MLP neurons of a small language model. Each row is named by its layer, matrix (up: input weights) and neuron, and shows model dimensions 224-287. Each number is 128 + 24 x the weight over its row's rms, rounded and kept within 0 to 255.
After each neuron's rows, "fires on" lists the tokens most often at its 100 highest values on Wikipedia text that the model never trained on. A number after a token or word is its count.

L4.up191 [145 114 111 113 132 111 113 133 118 112 124 120 158 117 133  97 143 128 138 132 142 134  91 145 133 102 135 165 135 110 121 120 142 133 128 134 133 132 109 111 125 124 151 120 133 114 104 114 151 124 139 173 177 170 165  94 151 130  84 159 147 128 133 130]
fires on: "==" 35, ":" 35, " ==" 5, " -" 4

L4.up1993 [109 133 162 129 104 162 127 102 102  89 120 149 106 121  88 159 156 101  77 134 163 144 133 166 118 101 118 155 167 153 111 159 131 161 134  93 119 131 161 116 122 125 108 176 148  48  89 113 134 121 118 105 121 113 131 157 104 135 130 116 134 130 116 196]
fires on: " st" 18, " his" 14, "st" 10, " her" 9, " l" 6

L4.up2339 [153 121 108 129 118  93 122 105 156  90 138 162 102 132 134 110 152  99 141 134 126 113 142 119 150 161 108 126 126 156 149 129 119 187 133  95 125 112 106 124  93 121 145 165 109 118 121 104 160 178 150 150 114  79 150 181 122 147 115 123 108 111 103 139]
fires on: " of" 23, "re" 15, "-" 11, "7)" 4, "on" 4

L4.up2371 [ 97 144 111 115 138 137 178 137 156 153  85 148 121 106  93 101 143 121 113 122 143 129 111 173 114 147 131  94 156 139 106 102 129  97 176 125 120 135 124 146 113 141 142 112 158 145 161  94 102 130 149 100 141 129 123 157 129 100 108 142 116 107 124 147]
fires on: " S" 66, " P" 9, " L" 5, " M" 4, "im" 4

L4.up498 [133 153 122 118 105 147 141  97 134 134 112 106 122 145 133 106 165 122 124  81  82 134 114 114 134 107 104 107 101 147 133 130 131 154 117 141 155 134 154 179 129 124 153 152  88 105  70 133 153 105 144 110 152 155 138 118 114 125 122 149 108 128 117 140]
fires on: " to" 15, " of" 14, " with" 9, "(" 7, "n" 6, " in" 4

L4.up2047 [118  94 159 132 117 111 135 136 136 117 145  83 134 130 119 150 121 152 120 108 117 112  91 104 134 148 180 139 142 129 143 122 115  96 160 131 103 152  70 125 143 107 117 128 117 129 134 138  98 126 118 128 107 160 100 117 118 144 164 111  86  74 117 137]
fires on: " to" 44, " re" 11, " le" 8, " rele" 4, " Cle" 4

L4.up2429 [163 147 143 126 113 125 173 110 135 140 160 121 118 128 112 132 142 109 159 151 115 142 133 142 181 111 143 155 135  87 126 120  75 152 114 147 173  67 150 147  98 147 128 132  90 130 114 131 158 106  99  85 107 106 181 141 126 119 131 126 157 161 103 131]
fires on: "C" 25, "BA" 9, "M" 6, "a" 4, ".1" 4, ".2" 4

L4.up230 [120 106 143 108  98  74 120 140 153 148 166 115 105 138  99 169 142 166 144 153 122 122 100 108 167 167 174 144 132  99 156 149 113 118 196 155  94 126 166 137 119 149 103 127  83 136 127 127 161 140 156 104 119 121 150  97  88 116 107 133 137 125 139  99]
fires on: " M" 35, " T" 24, " t" 12, " m" 12

L4.up647 [163 140  89 141 128 146 122 132 126 127 118 104 182 119 107 127 143 105  63 151 147 147 132  76 150 142 122 132 124 148  93 133 107 127 111 118 121 142 102 161 170 116 168  74 135 159 133 142 132 142 116 131 103 168 124 143 183 142  98 100 122 131 124 139]
fires on: "ro" 21, "z" 7, "ran" 6, " K" 6, "end" 5, "ad" 5